config.toml
bias = "none"
schedule = "wsd"
batch_tokens = 131072
MLP neurons of a small language model. Each row is named by its layer, matrix (up: input weights; down: output weights) and neuron, and shows model dimensions 80-175. Each number is 128 + 24 x the weight over its row's rms, rounded and kept within 0 to 255. Numbers have three digits each.
After each neuron's rows, "fires after" lists the tokens most often just before its 100 highest values on Wikipedia text that the model never trained on; "fires in" lists the words (lower case) most often at its 100 highest values on Wikipedia text that the model never trained on.

L2.up750:107085149126154126122135134104096135114159135132144136107141085150128125145153130141124100164163175145100135096134136083124117103119105046071174090155140121106137146139101102109135119186119118128138149131089149091094145120116137102106121122177123114136104160162152098119123127130177086129
L2.down750:135159188117081100126151109125124156067119139127143128163049109138137089082136120103114151113124119097138108138121122126120077148128131130113112105167111115098128131151120077102124136136141130118070151095026126156159126167100134167157157114119118163118136108138126137103138172101119113158
fires after: ".", " During", ").", " for"
fires in: "the"

L2.up475:070105132162128101135130150148138126130160145161143155108124158078104126101086119108118110134140116089136110115104102115145163141145121145106136110151115101159138124144110105164140074115091139155095104085090174130143131086127126112122089132134109120144114094135127125095113127145126099116
L2.down475:137126167098112127102145104139134106106121154193076121154111161178115126130120126139150148115090119109104072167156091139101170121140153186136137142145147140110144126117087178144148089101139174138137120135137098123134166108096114171173112108120075151128144150173118073122147144112107132121
fires after: " was", " is", " been", " were", " be"
fires in: "the", "first", "then", "originally"

L2.up672:150110142152136155153100104073161106135130117110157115169095134165115144121121123139092139177169087149201078138119146120155132125119152133111140147093128084158118116116115151137128123142176087154159151113106120155115117083174152100132136127172135112126119163109090170143136140132133092145
L2.down672:116140160094111074145150138157110129133145118131143152115115149097121108131134159142126106154185129135166160175126089163135093137139151155101112143132093151111179074148107153107119167146139159106116159131130082144137161097149148154135140135135133119130114112118123128103128118192124111155
fires after: " |", " (", "\n", " −", "(", "–"
fires in: "25", "23", "22", "15", "20"

L2.up213:140158114116104126124140122129095130105152105126129090133145143112096128113152150169168123100097148170164145085107081120148097103141150127099116145140173119095142148176145108150179107126122081090122134168157130125158131120102063110119197147122089128123107114143103140149145101112117124139
L2.down213:150112136160133117133108148101116137118096106165144089163126109150144118150130178138107119133134093153139178131122091102128118082123099132141134120083123095141129148117155100129124128125117117140107109151162090164158139086146099131139166119117107126075108117118159134087115064124130148168
fires after: " in", "-", ":", " a"
fires in: "a", "an", "own", "00", "website", "www"

L5.up624:155160129112146175145089107125115108105101068125129149120089129126142106091177130120118110103129155170149114158115103147119098120125133118119139087127135093120112125161138136151173125137131114088083111114110133126133132127118057146113153099181104116141113109144100121140152137161169111150
L5.down624:093129108120084173132072111057098146122128130158154146123149207152106074118131137132154167131123144127126124161160126144136151161132112135123101158132119093114112164133124129133130121126123132092138140114077150181133133087122181086094125107113130114080141128122133140114120193142097148134
fires after: " in", " is", " of", " one", " genus"
fires in: "the", "a", "of"

L2.up119:138145126106166168115065123143104144098101150142151130166150128152136155130101123155097100126130103140137175082121127118121112151133135123135122112091160156172143134115149122100171077117136117122108145131106139154148137109114154118174173160092115058131119149124134141121138094143160115109
L2.down119:159175176138161121088115157155154125160109133093122152131104149164141072137106146141101094108106156094077098158119143129141120135122151168145102121167150134113130124107132123096193141128101173101139109119173152170120110110109166116108143101127107143129103091148130152105153115092105142094
fires after: " the", "The", " The", "-"
fires in: "album", "film", "release", "game", "site"

L2.up703:120113092110115122136137144118173102104124122097121158074101170156152102139122123101136158090157168153139150144110148133094188156099143146138133082093109105136138114105134135082134135140125142146105124131130133096116107086098092111106141097152135097139115138095156169121124086155156136110
L2.down703:086173121160129147208147133133129132103128103167143146128140137129140110151135097123153138132111208153144142126097124141089076095130140094139152112160119099106128126105125165165139141163127143139093112136132151108139154117147170126155111102153135131147176092128129121149142116152131144128
fires after: " the", " The", "'s", "The", " of"
fires in: "first", "all", "best", "only", "last", "any"

L2.up108:119087086154122097104145111153100135106114097111129111100206109124151115140117130123138100149128160148121097116141175130111118130119149101124101115071175160115170101141116113136161136136139223141125121148159159129135079093123122128150142119138120081151117102121108115084142110117166132116
L2.down108:140107071141154139097159148087165117103130093098146123121126146092152101086114139129096150149146109102124112129137213137085131125131118164148130138139158138120119146087127106095129096091123093171100134120125144146148132150137150201153145124128160104088082130089124124132122109124125129163
fires after: " in", " at", " on", " from", " during", " into"
fires in: "a", "an"

L5.up104:139149147148127133145151139112095148099146127115117139155152140113142082132119138167142122092118123181121120093138089143120147121133167075156170137123166123136161089141164155167116135120154120158084143171151090162107093104133122073135167069161129123129152123139137106139114112141121115135
L5.down104:135136147094173049104079186090158117121124140104137113127126149106126155121145130123103108129125113121142149160100098146132113154140105106136137124148078128137145098122133122147074101102144104136107156080112147123070085172185120103136136136142126137105112119080147107123117149151174104150
fires after: " in", " In", " at", " of", "In", " from"
fires in: "his", "its", "her", "more", "the"

L2.up622:154162162115065129124133094134114158178131112142143151176129120142155156164180134139112149141149164156139156151096108129139098119154164100116117108120178138147154127118107130124142097161126156122079169143147122160146126143141136099166089081146100124151147142178080114109116139097125109113
L2.down622:105119143096141102156148139087116123111134099119127128101170118087125101126102156103147164172152092108136128142109153145162136174132107122174159106157101101111130153134139115119110088181150134132172137168087147126110172119120131097109148140118119109129095131115116123111182117145130169099
fires after: ",", " There", "."
fires in: "he", "she", "the", "they", "children"